python train.py --n_layer=15 --d_model=192 --n_head=2 --n_kv_head=2 --head_dim=96 --d_mlp=768 --vocab_size=706 --activation="quick_gelu" --norm="rmsnorm" --norm_place="pre" --norm_eps=1e-05 --positions="rope" --rope_base=10000.0 --rope_fraction=1.0 --qk_norm=false --attn_scale=0.102 --bias="none" --tie_embeddings=false --parallel_block=false --init="uniform" --init_std_qkv=0.0348 --init_std_o=0.0 --init_std_up=0.0348 --init_std_down=0.0 --optimizer="adamw" --lr=0.00222 --beta1=0.95 --beta2=0.98 --weight_decay=0.072 --lr_head=0.0089 --grad_clip=2.0 --warmup_steps=252 --schedule="cos" --final_lr_fraction=0.1 --batch_tokens=32768 --seq_len=256 --doc_mask=true --train_tokens=148100000 --steps=4520 --dataset="wikipedia_en"
MLP neurons of a small language model. Each row is named by its layer, matrix (up: input weights) and neuron, and shows model dimensions 48-111. Each number is 50 + 10 x the weight over its row's rms, rounded and kept within 0 to 99.
Before each neuron's rows, "fires in" lists the words (lower case) most often at its 100 highest values on Wikipedia text that the model never trained on.

fires in: "an"
L2.up338:52 59 47 47 68 44 35 41 31 60 45 54 48 63 42 51 42 50 48 37 42 54 54 45 57 52 67 48 58 56 49 39 55 41 51 59 62 61 59 45 61 53 46 59 49 57 55 52 51 51 40 51 42 47 48 34 56 74 52 52 53 48 39 59

fires in: "two", "software", "medieval", "movie"
L5.up424:32 37 52 47 66 52 40 48 45 34 53 43 41 57 48 53 34 38 54 60 45 27 41 54 53 43 69 52 43 57 56 25 51 44 30 57 45 61 56 52 53 51 31 55 41 47 51 47 44 54 38 64 52 52 48 51 56 59 46 49 51 42 60 36

fires in: "it", "had", "is", "her"
L2.up43:55 44 62 44 61 40 48 47 41 63 63 61 49 56 41 58 48 42 58 62 55 58 53 51 46 49 55 36 59 52 41 40 27 51 61 43 43 61 76 35 61 46 37 61 48 46 72 65 55 51 55 58 40 63 49 57 44 47 60 36 51 50 41 49

fires in: "his", "her", "s"
L4.up760:49 42 51 46 52 35 50 52 47 36 63 62 49 55 47 60 52 41 69 49 54 52 50 38 62 43 57 52 53 64 56 30 50 53 67 57 70 38 62 40 57 35 45 40 60 31 45 29 45 61 64 38 48 51 41 51 50 66 54 63 47 49 60 77

fires in: "second", "appearances", "year", "early", "journal"
L3.up555:39 41 52 54 65 51 43 40 50 38 49 55 54 50 34 55 57 36 44 28 44 45 55 40 62 49 54 49 36 57 59 48 55 48 48 59 61 55 56 45 54 49 31 49 49 37 55 43 54 40 61 36 51 74 45 57 54 37 49 47 50 45 48 80

fires in: "an", "a"
L2.up447:62 55 59 59 53 55 50 39 62 49 69 38 29 43 47 73 41 39 47 48 42 62 47 25 66 48 53 63 38 36 54 44 44 43 53 73 56 46 59 41 57 34 40 59 59 54 50 58 44 49 49 63 50 60 69 56 46 56 44 34 39 41 45 56

fires in: "to", "along", "among"
L3.up414:64 56 49 64 47 50 39 44 48 49 45 56 58 54 36 51 47 48 49 46 50 52 39 33 38 39 63 44 52 57 48 47 37 61 65 62 38 63 65 47 55 47 38 52 26 51 54 47 35 26 57 42 47 46 41 43 49 41 66 31 64 44 48 46

fires in: "and"
L2.up315:43 38 62 57 48 47 48 41 46 43 46 59 44 66 48 44 47 62 61 46 60 66 50 49 55 57 51 46 48 55 50 45 32 51 48 48 55 46 50 66 43 40 59 46 65 50 62 53 56 74 62 42 46 41 36 37 65 61 55 45 46 28 63 60

fires in: "an"
L2.up694:62 47 49 61 55 49 38 56 28 56 52 41 66 51 33 58 21 56 40 45 32 53 62 37 65 42 49 36 79 55 56 55 40 53 41 54 61 57 54 60 52 54 47 49 47 42 68 45 39 41 43 49 40 58 54 38 58 69 48 44 43 56 46 45

fires in: "of", "part"
L3.up175:61 50 60 39 62 28 40 70 34 58 46 42 58 60 63 49 38 58 42 54 37 59 52 40 54 44 60 40 37 70 50 60 46 49 61 56 54 54 49 47 63 41 48 49 34 46 39 57 48 40 44 52 54 59 50 49 65 49 56 52 52 62 62 67

fires in: "first", "career", "debut", "national", "basketball", "united"
L2.up96:55 46 43 58 60 51 40 43 47 49 62 62 28 56 60 50 34 37 47 46 49 38 39 38 54 53 40 59 39 56 65 48 50 39 67 44 38 45 46 63 63 52 34 42 52 48 34 47 48 53 49 63 61 68 57 62 52 66 40 55 31 23 57 63

fires in: "january", "february", "july", "june", "november"
L12.up570:46 64 38 52 56 31 41 52 43 58 42 53 51 52 36 64 33 36 57 58 42 51 55 43 64 47 68 55 56 41 42 51 51 35 56 57 60 69 45 39 59 49 70 48 66 51 60 37 48 58 56 61 52 63 46 48 54 61 67 27 46 34 53 50

fires in: "and", "early"
L3.up80:43 35 56 57 61 28 42 40 43 38 45 46 51 54 38 48 39 46 60 26 35 43 43 48 48 62 47 42 47 54 56 42 51 59 56 39 45 45 63 58 39 46 37 50 61 41 37 49 59 55 46 50 35 50 42 35 50 46 65 58 58 49 66 55

fires in: "an"
L3.up105:67 55 60 49 61 41 38 67 36 65 54 39 54 48 42 46 42 58 39 51 43 60 59 37 48 39 61 54 81 70 50 39 36 47 37 55 62 61 42 62 52 60 56 48 43 43 59 36 57 54 40 49 63 53 43 41 56 65 65 47 44 44 73 37

fires in: "was", "a", "also", "catlin"
L9.up382:58 51 46 66 45 31 36 60 49 66 57 49 40 45 69 44 48 63 57 45 41 46 43 51 58 46 51 40 71 25 54 43 53 43 47 55 46 64 62 65 54 32 42 47 47 38 57 41 43 53 58 60 46 52 40 61 45 60 69 53 42 47 44 66

fires in: "chief", "charles", "character", "chart", "creek"
L9.up62:46 69 49 36 62 37 40 37 53 45 45 36 52 54 48 50 50 53 72 56 37 64 59 42 46 46 41 32 47 46 50 39 44 51 58 64 51 53 61 65 51 55 40 50 46 52 47 54 51 38 53 54 45 73 47 51 55 60 57 33 65 56 44 60

fires in: "an", "he", "her", "she", "his"
L4.up332:50 49 39 50 46 44 32 38 57 72 51 59 41 46 34 33 59 40 46 52 52 62 63 36 60 34 65 52 64 50 60 18 35 54 58 69 45 62 50 50 47 63 61 64 57 43 57 50 60 63 48 55 50 62 45 51 44 50 55 42 36 37 49 43

fires in: "the", "as", "born"
L2.up149:46 54 38 60 52 45 46 49 48 60 59 43 50 52 45 56 45 57 40 48 41 43 45 48 55 45 51 43 67 52 58 38 62 18 54 57 43 39 61 54 74 33 37 58 52 39 60 54 48 60 48 36 43 56 51 53 49 58 54 53 36 39 51 68

fires in: "at", "for", "sir", "or", "sport", "from"
L3.up728:38 43 39 57 52 58 48 56 48 33 48 26 68 55 47 50 39 45 43 49 49 43 49 39 42 45 55 37 70 52 46 48 45 45 37 70 60 61 65 41 61 42 38 56 24 36 52 55 59 33 33 50 35 48 43 46 51 55 44 44 56 55 55 40

fires in: "at", "ft", "sport", "may", "st", "saint"
L2.up178:39 30 40 52 57 60 38 39 44 41 56 54 64 59 46 45 55 54 56 48 40 38 56 29 46 46 59 47 44 57 59 46 53 55 35 67 51 54 68 53 57 36 53 44 49 34 55 43 63 34 37 50 38 52 45 33 50 45 57 52 54 57 28 39

fires in: "of", "church", "in", "national"
L4.up277:41 55 43 47 54 29 56 70 48 57 57 49 41 57 48 46 30 54 48 38 44 40 47 29 39 50 50 37 30 60 62 42 42 48 65 49 55 54 57 43 50 54 55 49 36 49 58 56 54 49 39 63 46 59 50 53 61 49 55 60 57 58 49 40

fires in: "as", "that"
L12.up727:58 47 34 52 43 52 61 49 49 52 52 53 57 41 45 51 42 67 49 53 55 41 56 29 59 63 51 31 51 53 61 57 37 37 45 49 46 60 64 58 73 49 42 62 42 46 36 51 64 49 39 48 38 53 56 65 55 47 56 51 64 36 43 49

fires in: "more", "most", "making", "make", "these", "mistake"
L9.up52:41 30 48 41 56 44 39 51 63 65 61 54 49 52 44 39 51 57 49 48 35 52 54 54 62 49 57 50 75 66 45 52 38 38 53 65 57 47 70 51 51 47 41 63 21 27 45 54 47 55 43 39 37 68 39 39 57 49 53 48 55 58 70 42

fires in: "other", "local", "former", "professional", "of", "various"
L2.up638:58 51 40 42 49 32 40 55 45 59 53 61 47 66 51 66 28 61 55 56 30 52 40 45 54 41 60 47 39 53 49 37 39 51 54 58 65 44 46 41 39 38 44 40 40 40 46 47 29 62 60 42 42 45 49 45 51 57 63 56 53 43 55 71

fires in: "after", "against", "safety", "time"
L5.up586:38 44 61 54 60 60 44 53 41 36 34 59 47 63 59 57 58 41 41 37 39 35 37 33 69 40 46 59 54 57 58 53 47 51 52 55 64 53 58 56 60 45 48 59 55 49 59 54 41 51 52 39 33 52 58 52 59 51 56 42 42 49 52 44

fires in: "two", "grew", "software", "www"
L4.up593:38 43 56 18 50 65 47 61 34 53 52 43 36 59 44 50 35 48 59 48 58 31 49 52 64 27 41 51 47 43 51 32 29 49 57 49 64 56 53 56 45 47 40 46 46 41 45 57 54 53 47 71 48 58 34 41 57 60 39 46 63 61 58 48

fires in: "after", "the"
L4.up495:59 32 75 52 58 66 39 46 52 47 45 50 27 50 52 41 54 46 47 38 45 26 36 32 45 54 50 45 57 45 53 48 39 49 57 58 48 41 60 60 52 47 41 48 39 52 68 49 38 54 61 64 48 36 51 41 52 65 59 39 46 30 59 35

fires in: "is", "a", "of"
L2.up507:62 50 51 66 58 38 23 60 40 57 46 34 62 66 62 54 40 69 50 43 38 48 43 55 57 37 48 48 55 57 39 45 49 38 42 57 67 52 60 50 59 44 58 66 40 56 52 43 44 61 58 62 37 48 43 57 72 57 65 46 38 51 54 56

fires in: "three", "completed", "threatened", "defeated", "complete", "sometimes"
L3.up292:31 35 52 51 65 51 39 33 48 49 56 59 48 60 39 18 49 44 65 36 49 53 59 41 56 50 54 51 53 59 68 46 54 49 45 52 70 58 62 57 47 54 48 56 55 46 57 66 57 45 36 31 58 67 58 48 57 34 55 50 65 54 52 47

fires in: "an", "ru"
L9.up267:51 32 38 46 53 39 48 44 30 70 73 45 49 63 56 49 41 67 43 47 44 64 61 51 69 25 64 49 66 55 64 53 53 58 57 67 55 71 45 73 46 42 46 56 45 46 70 46 40 35 47 56 51 65 55 41 61 57 54 43 45 43 42 34

fires in: "with"
L2.up616:57 52 50 57 50 42 44 59 51 71 51 49 59 53 50 33 45 40 43 35 39 40 51 58 37 30 66 47 52 70 51 40 48 57 57 53 45 58 73 51 59 50 44 58 28 33 68 50 41 28 33 31 36 59 34 41 54 42 58 39 68 47 47 31

fires in: "by", "and", "admiral", "final"
L2.up375:55 38 41 47 43 41 43 49 55 50 59 42 28 58 51 43 36 39 46 39 37 52 34 36 48 56 48 34 57 47 55 34 48 32 65 67 52 53 44 57 41 46 54 43 66 16 41 31 51 63 49 48 29 49 46 35 54 50 62 43 41 42 39 66

fires in: "been", "not", "still", "be"
L2.up502:66 23 51 62 52 53 42 62 39 54 50 45 34 72 49 49 46 40 58 62 53 61 61 55 39 64 50 34 48 74 60 35 36 58 43 39 64 66 65 56 49 49 48 56 47 45 42 42 51 51 49 59 27 57 52 43 53 56 44 51 53 60 52 61

fires in: "in", "would", "began", "can", "march", "could"
L2.up220:47 50 60 48 51 63 47 40 41 60 46 57 32 57 43 47 46 49 48 36 44 69 54 43 47 28 66 34 50 42 56 52 53 62 51 43 52 47 58 78 61 47 40 55 44 50 31 45 56 44 38 38 39 44 48 47 52 75 56 61 42 54 55 63

fires in: "as", "did", "japanese", "chinese", "and", "business"
L7.up322:35 53 27 51 57 54 51 67 31 58 49 33 38 58 66 24 55 50 56 33 57 56 56 46 47 42 54 52 32 53 47 57 55 59 62 61 34 55 56 68 67 50 57 54 44 40 42 62 57 55 50 68 36 44 53 58 54 59 49 33 42 55 49 53

fires in: "to"
L2.up676:38 52 60 50 63 50 33 51 38 48 45 36 36 69 54 50 53 55 50 39 41 61 49 34 56 44 52 36 83 55 55 50 58 47 50 54 58 57 62 53 56 50 51 64 49 39 54 55 56 39 42 33 57 51 41 45 66 49 39 47 50 47 52 49

fires in: "and", "1", "3", "313"
L2.up724:51 52 64 62 56 56 45 32 28 31 48 55 54 53 38 46 42 39 47 53 56 48 59 52 53 41 72 40 53 42 65 43 53 66 63 51 54 66 62 48 56 48 35 62 50 47 44 42 61 36 37 55 32 59 33 55 59 59 61 46 32 50 43 62

fires in: "although", "among", "along", "long", "high"
L3.up176:54 53 51 51 49 57 42 46 55 56 56 52 50 48 52 33 41 53 30 50 46 72 55 40 42 47 56 29 35 56 67 49 63 50 65 53 47 51 66 55 36 55 42 67 44 46 62 44 42 44 48 61 63 66 57 37 44 58 63 33 51 48 32 63

fires in: "and", "of", "0", "2", "3", "a"
L2.up16:46 52 45 62 51 43 54 67 37 54 58 52 52 55 51 41 25 49 53 59 44 44 51 47 51 59 51 42 69 36 46 54 55 48 56 45 63 62 56 66 61 58 68 69 55 53 46 39 59 43 69 67 26 61 44 50 66 38 62 57 37 60 47 61

fires in: "the", "a", "championship", "championships"
L7.up414:36 54 51 40 58 47 47 43 62 55 56 63 53 57 48 56 39 36 47 43 48 37 41 43 70 48 46 48 72 40 74 49 49 46 38 47 51 45 67 38 60 42 51 56 47 52 56 59 57 53 62 40 38 66 46 56 43 57 45 35 41 52 48 70

fires in: "university", "military", "chevrolet"
L7.up744:57 46 43 28 52 42 64 57 51 54 54 40 51 58 53 51 53 56 71 56 51 65 51 38 39 47 47 36 49 52 62 40 56 44 49 55 53 45 62 40 65 48 53 50 52 57 50 47 21 58 46 42 44 62 60 56 59 68 44 41 50 56 56 64

fires in: "history", "in", "georgia", "career", "historic", "because"
L9.up413:52 65 61 52 49 45 35 43 53 63 59 39 49 48 42 47 34 58 50 62 16 58 56 67 36 52 58 52 47 39 55 50 42 44 48 63 66 66 70 51 69 47 56 72 40 49 45 39 53 24 49 41 54 48 29 41 46 51 45 32 61 47 48 54

fires in: "in", "by"
L10.up551:27 54 68 34 51 36 46 64 40 43 56 47 27 61 42 54 51 51 59 55 42 61 36 49 73 39 63 47 64 47 47 52 41 58 56 43 55 58 60 68 59 44 52 47 41 43 44 48 48 59 54 57 54 37 44 64 54 57 57 55 46 35 57 56

fires in: "its", "their", "s", "his"
L3.up616:57 49 71 64 55 48 44 53 40 51 58 43 46 55 28 57 49 55 54 62 53 63 39 27 57 56 59 48 68 32 57 37 57 35 55 62 47 49 43 55 54 39 59 68 63 40 54 57 68 55 44 54 47 57 55 44 50 51 41 44 45 58 31 47

fires in: "her", "his", "philosophy"
L4.up351:63 46 70 62 53 61 50 38 53 64 58 51 43 53 35 58 58 70 38 43 53 49 50 51 61 60 70 47 81 44 52 38 41 46 37 50 55 54 55 61 62 47 48 58 57 48 59 39 74 68 59 58 35 44 43 33 56 74 73 36 60 43 50 49

fires in: "with", "main"
L2.up64:52 47 47 62 49 43 51 47 54 55 60 45 58 61 57 45 29 43 42 48 43 37 45 59 50 48 66 39 60 63 67 40 54 49 45 48 50 48 66 47 49 46 40 56 37 22 53 46 52 52 64 45 41 58 49 45 46 57 69 46 46 42 54 45

fires in: "at", "of", "in", "football", "united", "basketball"
L2.up659:36 45 35 46 49 47 56 58 39 68 56 49 47 55 66 32 26 33 62 45 28 35 32 32 56 40 59 56 46 51 64 33 50 42 69 61 42 43 49 40 58 46 50 63 29 56 52 52 36 45 62 60 62 49 48 47 54 47 43 49 43 49 50 39

fires in: "the", "republican", "royal", "of", "to", "both"
L9.up523:45 51 32 44 48 68 41 57 61 72 63 40 37 38 35 45 27 51 52 19 52 33 47 63 69 50 41 41 68 58 37 53 59 52 39 78 42 53 40 54 62 35 53 54 33 38 53 50 44 60 53 45 51 52 44 59 62 48 53 56 63 48 69 40

fires in: "at", "the", "group", "to", "groups"
L5.up394:66 39 61 57 47 49 60 66 40 41 57 49 55 56 44 53 43 50 60 57 36 55 39 37 45 46 46 23 68 44 55 53 43 24 50 46 65 39 53 48 63 54 49 50 52 33 29 40 67 61 63 48 32 44 25 56 64 55 46 34 74 46 46 64

fires in: "more", "of", "other", "due", "and", "rather"
L2.up111:59 43 54 48 48 39 30 37 45 43 51 56 40 51 36 59 49 63 58 56 54 50 43 51 54 57 60 54 78 54 53 43 52 49 61 46 53 52 63 51 44 45 35 39 44 46 62 41 68 60 49 45 60 47 38 43 51 70 57 45 49 64 44 37

fires in: "an"
L4.up136:58 56 59 61 54 51 51 59 22 64 61 50 47 51 34 52 37 54 45 45 42 51 56 31 74 58 57 31 64 55 58 53 41 39 46 62 73 57 50 61 64 61 53 61 43 52 62 46 49 52 61 50 43 58 56 44 57 76 51 35 47 35 46 49

fires in: "his", "their", "s", "played"
L3.up619:40 42 60 51 45 34 38 57 58 54 56 63 50 64 46 53 42 37 50 54 50 41 48 52 56 55 52 45 44 43 63 33 55 47 64 47 41 61 42 39 48 44 18 50 52 53 47 60 43 45 51 51 57 64 36 51 50 36 73 39 56 40 42 55

fires in: "and", "but", "she"
L3.up671:34 46 47 50 55 41 51 67 54 58 50 56 40 58 43 18 48 43 50 46 53 48 49 45 47 47 46 47 53 52 58 48 56 49 66 40 38 53 76 69 83 59 61 62 53 31 51 53 38 45 47 40 48 54 47 43 52 67 52 34 52 43 60 60

fires in: "his", "her"
L3.up696:60 38 71 55 52 32 48 53 45 60 70 60 28 59 39 50 37 61 42 45 54 43 53 44 66 57 58 50 51 58 61 39 46 35 52 38 51 54 61 47 50 38 51 43 48 51 42 52 55 49 44 59 45 53 31 45 54 58 62 45 64 52 42 39

fires in: "as", "no", "short", "within", "without", "tianschanicus"
L3.up435:29 64 39 69 50 42 44 56 48 52 60 48 57 59 42 39 38 53 55 50 50 49 42 45 54 50 62 47 60 58 62 43 45 51 33 44 33 56 51 55 41 47 27 64 29 55 62 32 33 53 51 50 55 71 54 59 53 50 52 45 45 38 56 39

fires in: "at", "as", "life", "after", "according", "an"
L9.up425:51 50 42 59 55 62 46 53 43 52 66 43 54 64 39 46 50 58 54 53 41 60 45 55 42 46 51 45 59 46 63 51 40 43 55 72 61 50 66 57 43 55 28 51 60 23 46 45 54 23 44 40 56 74 50 42 51 57 55 55 52 74 36 36

fires in: "that", "as", "when", "where", "but", "what"
L12.up361:48 31 38 48 40 51 55 37 70 64 56 57 44 50 58 54 47 56 40 36 50 29 44 34 64 44 48 48 61 56 49 18 53 48 42 42 50 52 58 55 71 57 50 53 51 41 40 58 64 33 42 62 49 58 43 52 42 40 71 32 60 30 59 43

fires in: "of", "new", "for"
L10.up137:48 59 40 38 52 45 43 49 37 53 57 38 33 68 53 39 38 61 69 55 44 47 55 58 41 49 45 53 41 56 62 51 55 48 57 66 39 45 47 69 69 39 61 52 42 64 44 42 40 53 57 52 65 55 56 56 60 66 46 44 48 57 67 58

fires in: "to", "may", "they"
L10.up150:31 30 72 35 47 52 40 43 38 54 59 61 43 61 46 42 39 52 52 48 53 70 46 38 47 32 47 33 78 37 65 33 51 42 48 51 40 49 59 58 63 42 44 55 26 32 38 43 71 40 46 59 44 44 43 44 50 61 59 47 44 42 66 55

fires in: "were", "been", "are"
L2.up330:56 37 66 41 53 55 46 59 36 55 80 44 42 60 61 40 46 50 42 46 52 44 58 46 46 49 52 43 61 62 55 40 59 52 55 42 43 64 53 66 57 51 53 57 46 29 41 45 53 61 41 62 49 63 48 48 63 73 53 46 40 51 52 48

fires in: "other", "local", "two", "few", "six", "several"
L2.up545:56 45 44 50 42 58 30 51 52 55 59 58 44 53 59 45 40 65 50 50 33 54 44 37 54 59 45 41 63 44 51 47 47 38 65 57 53 59 41 47 49 46 38 46 36 34 48 43 52 57 52 61 53 50 49 48 54 45 57 53 40 60 45 40

fires in: "de", "only", "each", "or"
L2.up718:37 48 53 42 50 39 40 35 56 38 48 46 55 50 34 42 52 57 52 56 33 49 60 57 42 34 61 55 64 41 41 42 38 59 44 62 66 48 59 51 62 47 53 58 52 41 64 49 42 52 39 38 36 62 46 49 51 67 37 51 47 60 64 80

fires in: "de", "house", "each", "an", "g", "personal"
L2.up234:42 35 58 26 46 54 52 46 61 55 63 46 45 55 31 41 49 44 42 52 52 51 50 67 54 56 84 42 54 62 54 45 38 49 39 67 63 53 61 50 51 49 57 64 34 47 52 56 57 52 53 40 29 54 36 38 52 38 58 43 58 56 51 51

fires in: "such", "within", "built", "quality", "without"
L5.up758:50 51 59 43 58 51 54 48 42 52 56 42 58 63 40 51 30 61 50 48 33 58 38 53 57 49 56 43 49 36 68 45 72 35 48 44 49 39 47 51 40 40 26 59 31 59 52 47 49 60 61 38 31 59 49 37 50 68 57 52 45 46 55 44

fires in: "against", "japanese", "chinese", "authorities", "constantius"
L7.up649:50 56 61 61 54 65 45 63 52 60 34 41 31 61 45 61 49 60 40 50 35 50 47 43 40 47 43 44 53 38 47 41 64 54 41 58 59 48 48 55 53 29 46 50 56 59 57 61 61 50 62 60 39 46 52 49 64 52 42 53 62 41 61 55

fires in: "february", "april", "december", "november", "ft", "different"
L12.up518:46 51 47 45 68 31 38 50 50 55 36 47 49 53 65 54 40 48 39 51 39 40 36 51 54 48 66 38 56 50 39 54 44 51 64 49 69 52 52 61 42 35 34 49 60 48 53 36 53 53 56 42 37 52 30 28 54 52 54 44 57 47 41 52

fires in: "of", "el"
L2.up292:55 40 57 44 51 40 48 50 42 59 53 50 42 74 43 38 35 62 59 42 39 60 56 59 44 47 43 35 53 64 51 51 37 58 47 47 49 56 64 68 40 38 56 44 32 40 51 28 54 54 57 54 43 49 33 34 53 55 57 55 57 44 52 56

fires in: "new", "football", "utc", "hall"
L7.up579:47 39 51 44 49 58 27 71 63 70 58 48 34 62 73 48 35 51 48 69 59 35 40 54 51 67 54 42 51 33 86 46 46 38 54 65 47 50 58 56 51 48 48 49 38 42 41 32 53 58 63 69 42 59 56 33 43 60 54 49 47 42 53 53

fires in: "and", "received", "medal", "for", "preceded"
L4.up181:56 59 69 65 49 43 44 35 51 51 44 50 56 61 37 45 37 48 73 51 50 51 51 50 51 50 47 46 51 57 44 27 54 46 61 47 32 41 51 52 58 33 53 76 56 43 58 82 60 66 65 30 35 55 45 37 52 67 55 42 39 52 44 62

fires in: "became", "was", "s", "becoming", "being", "be"
L2.up677:59 39 42 37 53 68 39 52 45 42 40 36 42 62 38 57 47 46 54 60 56 40 38 59 61 65 45 34 34 51 46 59 46 50 40 43 57 45 57 55 53 39 48 70 54 44 49 47 64 53 50 72 47 42 54 57 62 53 55 36 52 43 38 46

fires in: "the", "this", "book"
L9.up32:38 46 48 33 49 39 43 40 48 48 65 66 31 58 40 44 60 59 65 53 39 62 54 50 80 43 62 52 68 47 53 37 46 47 50 56 43 52 51 60 55 51 61 63 53 48 36 49 37 32 35 46 48 63 38 45 50 70 57 32 52 32 45 22

fires in: "career", "york", "history", "between", "without", "within"
L9.up711:36 50 76 33 45 28 40 52 60 63 51 56 49 65 53 46 26 36 60 53 40 64 51 63 50 40 45 50 46 47 56 48 56 37 49 54 44 63 56 47 53 35 42 56 33 52 39 46 57 40 36 37 45 43 61 49 55 53 44 38 51 64 56 62

fires in: "area", "within", "without", "alongside", "minnesota", "away"
L4.up286:35 31 47 43 51 41 37 50 56 65 58 42 53 51 49 40 40 49 48 54 50 47 42 42 50 34 59 59 46 56 56 27 46 42 56 55 50 60 42 55 34 61 31 55 37 42 53 60 52 31 42 69 43 77 45 45 45 46 54 51 72 52 60 43

fires in: "university", "unit", "united", "education"
L9.up314:49 43 47 46 57 23 43 71 44 60 43 47 66 50 50 54 48 60 43 64 39 53 50 49 52 51 42 51 50 36 56 54 51 56 38 67 45 46 58 42 63 52 53 55 40 54 52 44 43 37 34 64 58 56 45 30 58 51 50 46 67 54 53 59

fires in: "four", "group", "would", "groups", "hours", "towards"
L7.up487:42 36 39 40 83 54 52 73 37 58 63 40 53 52 54 43 37 53 55 52 43 47 42 50 60 64 46 44 48 50 42 68 64 41 53 48 58 57 42 62 44 51 69 64 46 48 59 38 69 41 48 48 30 51 30 21 53 55 42 49 75 49 45 47

fires in: "since", "on", "history", "until", "reception", "record"
L9.up151:58 52 46 60 49 41 47 30 31 45 52 35 41 61 57 33 52 65 56 38 36 55 50 46 40 40 45 46 46 65 45 59 37 49 44 41 51 76 60 55 50 57 40 51 40 30 52 59 41 21 42 35 36 48 51 41 48 45 50 55 54 48 55 33

fires in: "college", "district", "gold", "politician", "and", "development"
L12.up401:39 41 48 72 50 63 38 50 33 55 51 38 45 56 55 41 43 54 51 40 55 47 42 45 59 69 64 48 76 59 51 30 45 49 56 42 48 44 69 64 49 53 36 41 52 55 47 58 65 49 38 57 43 37 51 51 35 66 57 54 35 43 69 57

fires in: "one", "most", "more", "among", "is"
L4.up453:51 31 56 43 47 63 45 60 54 56 64 43 43 45 46 52 24 42 34 56 52 61 48 59 69 50 58 47 60 79 47 45 28 48 45 48 62 77 46 44 31 42 53 48 39 53 59 48 60 61 39 59 36 61 31 51 53 41 49 41 63 55 57 46

fires in: "at", "of", "there", "for"
L3.up631:39 57 53 46 44 54 46 63 55 40 51 40 53 57 36 42 28 45 75 62 44 59 53 42 46 61 41 27 62 55 50 51 51 54 55 56 40 52 66 50 62 62 39 69 33 50 55 42 50 34 57 50 42 50 51 43 49 50 52 34 47 65 45 37

fires in: "is", "for", "are", "were", "papers"
L3.up739:70 41 56 39 47 71 40 53 44 45 55 29 55 45 57 36 48 67 54 52 53 37 46 21 49 54 58 49 50 55 45 46 40 49 40 56 58 49 52 62 50 43 62 61 42 48 37 45 51 43 52 49 45 44 44 31 57 62 77 44 60 60 45 36